{
  "num_key_value_heads": 8,
  "norm_place": "peri",
  "rope_theta": 10000.0,
  "rope_fraction": 1.0,
  "parallel_block": false,
  "learning_rate": 0.00102,
  "beta2": 0.95,
  "decay_fraction": 0.386,
  "max_seq_len": 512
}
MLP neurons of a small language model. Each row is named by its layer, matrix (gate and up: input weights; down: output weights) and neuron, and shows model dimensions 341-436. Each number is 50 + 10 x the weight over its row's rms, rounded and kept within 0 to 99. A neuron's up and down rows have the sign that makes its largest values positive.
A block is one neuron, or neurons of one layer that tend to fire together. After each block is what it responds to, as a language model described it from the Wikipedia text at the highest values.

L8.gate857:53 53 42 33 55 42 56 44 49 59 46 54 51 37 54 69 59 67 40 62 53 61 65 52 44 74 56 41 54 44 40 58 37 52 40 49 56 54 46 59 47 54 44 35 45 35 40 63 54 59 22 38 61 49 58 47 48 54 34 56 44 43 38 54 40 50 50 53 58 59 58 49 63 53 60 48 51 48 35 43 34 69 55 43 55 59 38 60 49 57 53 49 55 55 64 64
L8.up857:57 60 61 49 54 57 52 62 50 39 45 56 44 55 43 49 32 46 64 47 49 47 57 40 50 46 41 62 44 51 46 64 34 46 56 67 52 63 43 46 55 68 50 48 61 64 48 25 44 55 40 66 51 54 25 67 52 55 33 50 52 57 30 54 57 51 64 57 61 54 43 48 61 50 46 46 60 42 41 66 59 52 40 41 54 38 54 38 47 44 38 40 38 55 57 42
L8.down857:49 45 53 44 69 60 73 38 66 59 55 55 47 48 52 57 46 36 59 41 61 44 47 48 39 49 55 38 47 57 48 74 42 35 35 49 24 50 48 43 57 51 51 38 40 43 33 57 52 64 60 56 35 31 72 38 56 56 53 17 33 35 74 49 70 73 63 56 45 59 45 35 48 67 62 44 49 57 46 55 37 51 51 58 48 43 50 60 68 55 54 57 41 44 53 37
L8.gate873:52 39 49 58 40 30 64 58 69 57 58 43 56 38 34 40 28 47 52 62 52 53 41 42 69 53 57 46 70 44 49 59 53 44 40 41 48 49 49 68 48 55 41 52 62 34 42 58 59 54 35 56 54 51 49 32 36 55 34 64 64 50 57 54 36 44 36 53 55 42 49 38 34 50 37 52 37 35 55 48 59 56 49 48 53 32 17 48 34 41 47 59 67 52 49 47
L8.up873:40 53 58 62 40 57 46 45 66 58 38 59 39 46 58 45 47 45 50 32 54 67 62 56 42 65 58 57 63 52 46 69 56 50 50 32 58 43 48 40 48 42 48 46 39 59 40 55 45 42 44 48 51 52 59 49 43 28 49 40 64 36 53 34 48 68 63 46 48 66 63 43 47 45 45 44 46 50 46 29 62 54 48 42 42 57 42 46 63 77 38 62 60 54 43 54
L8.down873:43 49 50 65 38 47 52 33 54 47 48 45 55 53 49 42 24 46 64 61 48 73 39 54 65 53 65 49 43 52 55 50 53 62 45 78 24 50 58 53 58 31 37 44 66 53 39 50 54 38 22 44 39 34 47 48 34 49 67 37 49 41 56 36 59 56 55 58 43 44 55 37 55 52 37 47 43 20 76 40 45 48 58 69 80 62 48 58 37 58 43 37 43 40 35 46
L8.gate2008:51 47 46 61 33 42 51 49 55 45 52 64 46 60 52 48 30 44 46 57 61 39 48 67 49 50 59 38 17 60 41 52 49 40 51 38 30 38 58 41 55 58 53 46 43 46 39 57 46 52 53 46 58 48 52 45 49 60 46 50 32 59 35 47 50 48 53 48 56 55 41 41 51 55 56 50 63 44 49 46 44 56 33 33 56 43 53 59 51 54 75 45 43 48 35 63
L8.up2008:47 42 53 43 35 48 48 46 46 50 58 28 61 50 40 42 60 53 51 44 57 57 56 69 52 41 53 46 47 58 69 51 61 32 50 54 60 62 53 39 45 43 46 59 52 57 41 39 49 45 69 50 39 60 52 57 56 48 60 49 41 55 49 44 26 42 50 54 38 47 45 43 60 64 57 50 46 35 60 68 45 51 49 40 54 57 40 56 62 68 64 25 51 37 58 42
L8.down2008:58 60 30 52 63 42 49 43 52 61 58 50 66 57 46 61 73 44 59 41 55 56 55 37 43 48 50 67 48 41 43 45 57 72 51 66 48 46 50 45 56 58 50 54 49 39 78 40 36 39 64 42 34 66 35 61 40 50 39 44 55 40 52 59 36 52 54 49 60 51 46 44 58 40 49 56 52 67 66 57 45 67 45 55 51 54 35 48 51 39 39 54 57 63 59 45
L8.gate2084:49 42 59 50 52 53 53 47 63 43 58 48 50 55 30 55 43 50 23 32 54 62 55 47 63 47 59 45 47 50 48 50 54 50 51 45 49 22 56 50 52 37 38 53 47 76 19 38 61 60 51 51 60 56 49 53 29 29 40 50 29 60 58 44 38 53 52 59 48 56 61 43 61 58 43 46 51 62 38 37 63 39 55 43 44 55 54 49 62 72 65 53 44 38 49 44
L8.up2084:54 57 64 58 59 40 71 40 49 60 46 56 48 38 39 55 35 43 65 48 61 49 39 43 53 49 44 37 56 56 65 74 41 52 39 55 42 57 44 44 55 34 59 36 55 47 38 44 71 33 45 62 48 42 57 33 55 30 28 35 52 41 34 44 43 58 43 64 44 61 54 66 43 59 44 40 40 50 51 47 53 62 49 42 57 54 43 56 49 38 51 61 51 73 39 53
L8.down2084:68 39 62 49 31 56 42 55 39 46 47 44 44 60 66 38 59 62 45 37 45 38 47 69 42 30 38 47 51 56 52 30 25 48 59 63 46 50 34 60 46 49 65 46 43 55 58 54 36 49 41 44 32 57 42 55 49 57 50 42 53 34 45 56 53 58 53 45 36 51 50 46 32 68 70 59 55 54 52 60 46 60 68 40 47 51 59 38 64 23 48 56 63 50 47 55
Description: Final token of names. Last word piece of a team, place, event or person name, often just before a colon or table bar, e.g. Lin-field:, Osas-una:, Junior Championships |.

L8.gate259:48 50 53 31 62 35 47 58 67 54 47 57 55 50 53 52 37 52 57 55 25 47 62 63 47 54 34 39 43 80 65 29 40 48 48 45 41 51 47 50 61 37 40 47 51 46 52 70 58 45 49 29 40 56 53 57 42 49 58 62 52 47 45 53 62 39 26 51 57 40 51 49 30 54 60 50 64 45 48 51 43 49 63 49 43 67 34 70 39 47 51 54 41 42 42 64
L8.up259:55 60 41 59 39 47 59 43 59 70 68 49 60 56 48 46 44 50 73 57 47 46 69 42 51 63 37 28 40 47 38 36 57 66 41 61 42 53 61 55 51 35 64 48 46 47 36 65 54 64 52 43 42 47 47 38 54 48 61 64 56 45 56 48 45 38 58 53 33 47 40 34 60 28 42 41 63 42 44 53 63 41 55 58 32 57 52 51 54 42 70 50 47 53 41 65
L8.down259:67 59 58 41 65 40 64 32 53 38 45 52 38 42 47 49 38 41 62 75 48 49 43 51 46 18 40 50 57 51 51 52 51 49 43 51 55 61 48 45 43 51 44 45 48 48 35 52 61 57 41 56 47 39 37 40 54 50 49 55 45 61 57 44 44 48 31 59 48 45 44 51 63 33 61 59 65 52 58 38 56 68 30 74 64 50 42 63 50 39 52 52 35 43 51 60
L8.gate414:52 50 54 54 55 68 64 42 31 33 54 52 33 59 51 46 52 46 52 32 59 45 69 62 55 46 23 48 58 55 51 44 35 52 44 41 48 49 51 56 73 43 46 53 52 55 49 47 63 62 40 41 53 39 56 50 53 42 48 55 41 65 58 47 52 62 41 61 53 37 49 43 47 49 56 43 66 43 49 46 42 71 52 62 47 52 41 58 48 43 63 62 39 49 55 54
L8.up414:42 34 42 61 31 40 59 70 51 54 54 39 59 51 53 50 47 39 42 49 52 46 71 54 47 39 48 46 37 65 49 33 61 59 61 44 48 50 50 37 60 59 57 53 39 40 57 48 49 53 38 33 51 47 52 49 44 47 51 66 43 56 68 40 41 25 53 52 68 51 59 56 63 46 69 68 55 45 46 50 33 58 51 52 39 45 57 31 56 53 65 49 53 65 72 70
L8.down414:47 48 51 52 33 43 49 44 38 65 62 36 34 55 48 49 45 58 58 36 71 46 65 60 58 40 33 31 56 55 48 65 28 49 43 44 64 53 48 63 69 53 48 44 49 53 51 34 52 68 50 48 55 65 44 56 48 53 77 46 52 59 49 62 45 46 38 53 64 45 49 45 55 46 73 58 50 50 44 49 37 41 44 60 38 61 54 53 46 66 65 43 66 62 51 52
L8.gate961:58 45 41 58 54 48 63 53 43 62 54 57 60 38 64 49 49 56 48 58 53 48 59 58 51 63 45 42 40 40 41 70 30 52 41 61 71 33 62 52 55 38 56 41 33 48 56 67 66 53 45 38 40 47 63 38 44 64 54 62 39 50 54 48 43 57 35 61 62 49 63 42 54 35 64 41 64 48 56 45 41 45 46 37 29 54 41 31 66 52 50 60 39 52 44 61
L8.up961:68 70 38 33 58 41 41 52 40 60 71 65 46 49 35 64 61 47 56 34 30 50 53 61 50 41 59 47 35 43 44 46 51 52 51 47 40 49 49 49 58 46 49 65 62 50 35 50 55 47 45 45 45 43 51 51 47 40 36 43 70 54 47 54 52 48 29 48 55 61 44 39 47 41 60 48 52 51 45 46 27 50 53 55 48 51 59 49 55 51 45 60 56 31 66 57
L8.down961:41 37 33 44 39 42 48 49 45 49 26 56 51 54 46 51 28 36 52 50 72 57 48 63 52 51 46 51 56 62 55 56 59 41 48 47 52 27 56 48 44 64 48 43 36 68 51 61 33 60 41 65 52 54 39 22 36 47 43 59 55 48 60 59 52 46 49 40 72 49 47 55 48 41 45 37 56 64 47 51 38 52 50 55 36 45 57 57 59 44 35 52 56 50 44 43
L8.gate1069:48 50 57 46 54 58 58 51 49 42 54 57 48 63 49 42 46 56 56 57 41 62 51 48 32 44 60 45 45 46 61 51 54 54 39 42 52 52 56 56 66 48 45 50 49 45 47 71 65 55 52 48 43 35 74 40 32 47 28 56 55 53 47 52 34 67 41 48 48 44 67 54 60 45 63 42 58 34 50 53 50 61 53 45 40 51 46 53 55 55 60 43 59 58 53 46
L8.up1069:38 41 50 60 40 49 61 59 26 58 56 60 45 47 67 34 55 37 38 69 66 49 25 57 47 32 63 37 55 43 48 49 44 44 28 54 40 48 57 49 42 54 54 48 77 44 62 61 50 55 41 55 54 38 62 45 52 43 53 46 47 59 58 58 42 43 44 50 42 48 51 42 51 58 41 42 65 53 37 55 53 70 63 58 49 52 47 61 39 39 60 55 64 54 66 50
L8.down1069:66 33 50 48 53 51 47 43 58 41 45 49 42 43 51 62 48 37 54 64 67 53 35 55 38 51 31 60 45 26 37 55 41 32 47 37 61 43 47 59 45 55 48 52 47 62 52 48 61 49 48 57 49 53 60 51 50 51 60 53 42 69 53 48 62 33 51 43 65 41 40 48 48 50 55 44 48 53 48 65 38 40 38 53 68 39 57 36 41 53 44 71 55 59 52 54
Description: Military unit designations. Tokens inside names of military units and official posts, e.g. ordinal suffixes in 614th Battalion and 23d Marines, Det(achment), RTR, Reserve Squadron, and "of"/"to" before ranks or posts (post of Governor-General).

L4.gate1180:61 34 37 56 34 50 63 72 49 27 58 48 58 45 45 48 46 57 39 73 36 39 46 65 49 54 56 57 42 44 45 48 31 43 48 45 51 54 48 31 57 58 61 39 60 38 54 48 46 52 52 43 58 43 56 59 49 36 60 47 48 46 61 47 36 64 46 33 60 53 42 45 46 70 53 71 36 37 56 52 59 74 62 34 44 52 41 56 59 49 62 41 43 43 49 47
L4.up1180:47 62 49 59 45 42 49 62 50 52 52 58 40 60 27 51 40 48 35 39 53 63 66 46 48 56 71 38 48 59 63 65 44 58 54 55 43 54 53 52 58 62 75 48 46 56 57 61 46 59 64 53 52 46 56 49 50 51 38 43 36 62 50 45 46 67 34 58 46 53 52 46 59 67 42 57 32 47 64 46 41 59 51 52 64 63 42 46 49 40 61 31 48 53 54 50
L4.down1180:42 45 44 53 56 40 32 59 50 48 55 49 50 45 68 54 63 68 31 57 51 50 44 70 51 76 63 58 32 45 50 49 46 52 41 39 34 48 65 44 56 63 66 52 42 61 45 55 64 38 47 49 46 46 52 50 44 50 43 54 46 47 64 53 45 54 49 46 54 45 52 26 50 60 42 51 44 51 47 28 47 53 55 43 63 58 56 66 31 44 53 43 48 61 60 63
Description: Place and team names. Proper-noun tokens naming places, nations or sports teams, often word-final pieces, e.g. Madrid, Syrian, New Jersey, Tel Aviv, Canadiens.

L4.gate2349:51 51 40 49 59 63 61 47 39 62 47 59 26 36 63 62 42 71 49 56 61 62 62 57 53 67 43 39 40 52 34 58 37 49 71 61 67 59 48 62 57 48 43 51 35 38 56 62 42 62 47 63 46 48 37 38 50 59 58 45 49 62 36 52 46 61 45 52 54 59 53 45 52 45 64 36 69 48 66 53 56 48 47 49 43 59 48 51 48 53 61 35 52 61 48 54
L4.up2349:42 52 71 42 53 46 46 64 61 57 52 37 56 59 51 29 49 68 45 35 45 36 50 56 62 37 55 46 40 43 44 41 44 36 58 50 51 46 57 55 47 39 48 75 43 45 35 52 41 51 51 44 47 48 58 59 62 63 46 53 43 54 42 42 55 65 31 50 43 54 65 49 38 33 47 46 44 50 69 44 23 35 59 64 49 52 32 54 41 55 62 57 44 53 55 60
L4.down2349:49 42 50 56 62 64 43 35 46 45 45 48 45 47 52 36 53 52 54 44 34 49 53 43 40 54 51 39 30 42 63 29 58 54 43 50 48 48 40 63 52 39 68 42 67 37 65 46 49 43 48 49 39 47 47 46 55 52 53 31 64 54 51 41 57 50 41 29 33 58 43 47 61 56 45 51 57 56 43 77 68 45 35 37 51 54 66 69 63 38 48 58 51 62 50 48
Description: Titles and abbreviations before names. Rank or title words and abbreviation periods that come right before a name or number, e.g. Maj, Brigadier, Archbishop, Mr., No., plus mid-word pieces of foreign names.

L2.gate2226:48 53 67 60 48 54 37 57 52 27 50 49 46 60 60 69 52 59 51 50 62 41 63 45 46 47 60 50 59 50 38 49 34 46 49 33 46 52 42 54 57 56 52 56 54 49 53 56 63 55 35 44 56 54 44 47 26 32 40 46 61 66 49 39 40 33 54 48 52 52 54 61 47 48 55 54 42 49 41 39 58 47 43 41 53 61 57 63 47 50 52 50 40 50 56 40
L2.up2226:57 58 63 67 63 27 56 53 53 57 66 58 50 59 65 51 44 62 41 47 68 47 61 62 54 48 56 45 39 52 46 50 62 51 56 41 32 45 42 36 48 33 39 70 43 75 64 70 30 33 55 40 56 44 59 49 59 39 41 50 48 40 56 60 39 52 56 39 45 42 42 60 54 33 51 49 56 49 45 33 31 38 32 39 61 37 54 43 47 42 51 54 49 51 46 59
L2.down2226:53 38 78 45 75 41 50 56 33 41 58 49 54 52 57 48 50 53 47 37 58 39 48 47 51 47 48 53 48 61 62 59 42 58 57 49 35 58 52 63 64 57 56 72 44 54 48 55 32 59 53 51 68 44 58 43 49 57 45 52 43 61 53 72 38 61 61 56 57 34 43 52 47 53 59 55 57 56 60 65 44 40 42 39 55 38 68 49 29 52 63 50 68 49 51 58
L2.gate2321:53 56 39 53 56 43 60 51 31 38 51 60 41 39 64 60 62 57 34 45 43 36 56 54 47 39 39 28 43 38 49 53 56 47 51 51 50 59 41 57 75 58 42 42 51 36 51 39 63 43 45 45 53 62 39 51 32 57 44 61 65 73 39 51 44 60 33 32 58 30 50 57 49 47 30 45 63 37 37 37 37 38 71 60 40 75 33 40 30 51 43 59 63 48 37 49
L2.up2321:31 61 64 24 57 38 42 47 37 57 48 38 55 65 46 76 31 61 59 71 46 60 62 51 36 50 50 57 32 63 49 59 61 61 54 50 40 52 52 58 67 57 40 51 48 50 46 55 44 57 41 42 52 53 39 35 38 46 55 54 55 49 56 40 47 61 53 48 47 45 61 60 42 32 41 63 58 35 56 48 46 60 49 51 56 57 48 67 41 48 47 55 56 47 55 46
L2.down2321:56 50 51 39 45 57 62 57 53 52 45 43 45 71 59 35 31 57 52 69 39 68 60 58 42 40 61 43 41 51 74 63 48 54 58 58 49 44 50 53 35 39 59 35 49 32 54 62 35 59 51 39 53 50 30 51 42 62 63 57 69 56 51 57 61 63 54 79 36 64 38 57 51 57 64 59 54 71 52 55 49 39 40 64 55 45 56 57 56 34 44 40 30 48 60 62
L2.gate2354:31 41 56 69 45 52 72 50 34 51 70 50 35 57 49 42 60 60 48 34 53 42 69 64 53 36 43 51 46 46 42 62 44 39 38 55 60 39 52 45 77 61 43 49 39 60 39 59 65 45 52 59 53 44 47 51 24 57 31 50 54 73 49 52 44 50 21 44 70 59 42 43 71 44 55 52 63 52 51 55 41 69 63 55 31 60 47 39 55 59 56 53 43 53 43 55
L2.up2354:43 55 56 51 50 54 48 50 53 48 51 52 39 50 60 33 53 53 32 43 41 46 49 68 63 43 40 25 56 34 43 57 51 63 29 49 68 36 54 65 59 44 50 45 50 45 41 53 56 62 50 45 44 38 42 41 46 42 47 33 59 50 39 50 39 36 20 45 57 58 54 37 61 47 65 63 59 52 70 56 54 61 64 48 42 44 63 48 55 33 67 59 42 56 32 59
L2.down2354:53 44 64 45 78 48 44 52 56 40 38 57 53 39 53 46 48 52 56 34 48 34 46 74 59 52 38 30 49 44 52 59 47 43 35 48 57 61 59 55 55 34 50 27 54 54 47 49 67 54 59 37 46 44 39 40 53 67 54 46 37 53 42 50 49 46 24 53 33 37 45 47 55 53 54 41 41 31 52 51 57 47 20 57 48 52 49 57 47 41 61 35 40 47 51 68
L2.gate2520:65 32 41 42 39 47 49 50 56 55 76 45 52 42 51 51 49 49 36 55 58 64 76 40 66 69 33 51 49 68 53 71 57 46 50 44 59 52 49 42 56 51 55 59 51 48 39 66 43 42 60 38 48 32 52 50 30 34 51 55 34 67 37 44 50 42 58 50 59 47 59 46 63 46 56 37 59 53 66 48 30 49 61 44 46 47 46 37 47 60 50 55 49 57 75 51
L2.up2520:52 55 27 55 38 57 56 41 66 54 55 44 53 57 53 52 58 53 53 51 60 50 33 48 50 35 49 60 53 49 40 50 52 53 60 52 37 69 47 51 72 47 47 50 46 69 59 63 46 44 52 50 47 50 43 42 42 46 56 67 42 48 47 46 49 54 46 49 35 59 49 22 41 46 44 60 58 48 56 54 62 46 54 88 39 75 56 57 46 38 56 47 42 25 53 62
L2.down2520:69 47 50 55 69 59 43 62 37 52 42 60 40 62 51 48 42 55 54 52 40 38 59 45 44 42 46 43 41 73 55 52 50 65 49 47 55 57 46 48 56 59 51 31 50 31 55 54 48 58 45 51 50 38 48 50 42 59 59 46 43 57 33 39 40 54 47 72 48 49 53 48 43 31 52 66 70 59 40 45 46 45 55 60 48 46 53 50 52 42 42 30 64 45 46 48
Description: Ordinal number markers. Ordinal suffixes and ordinal words, strongest in military unit names (23rd Marines, 8th Armored Division, 3rd Platoon), also for places and rounds (sixth round, 25th).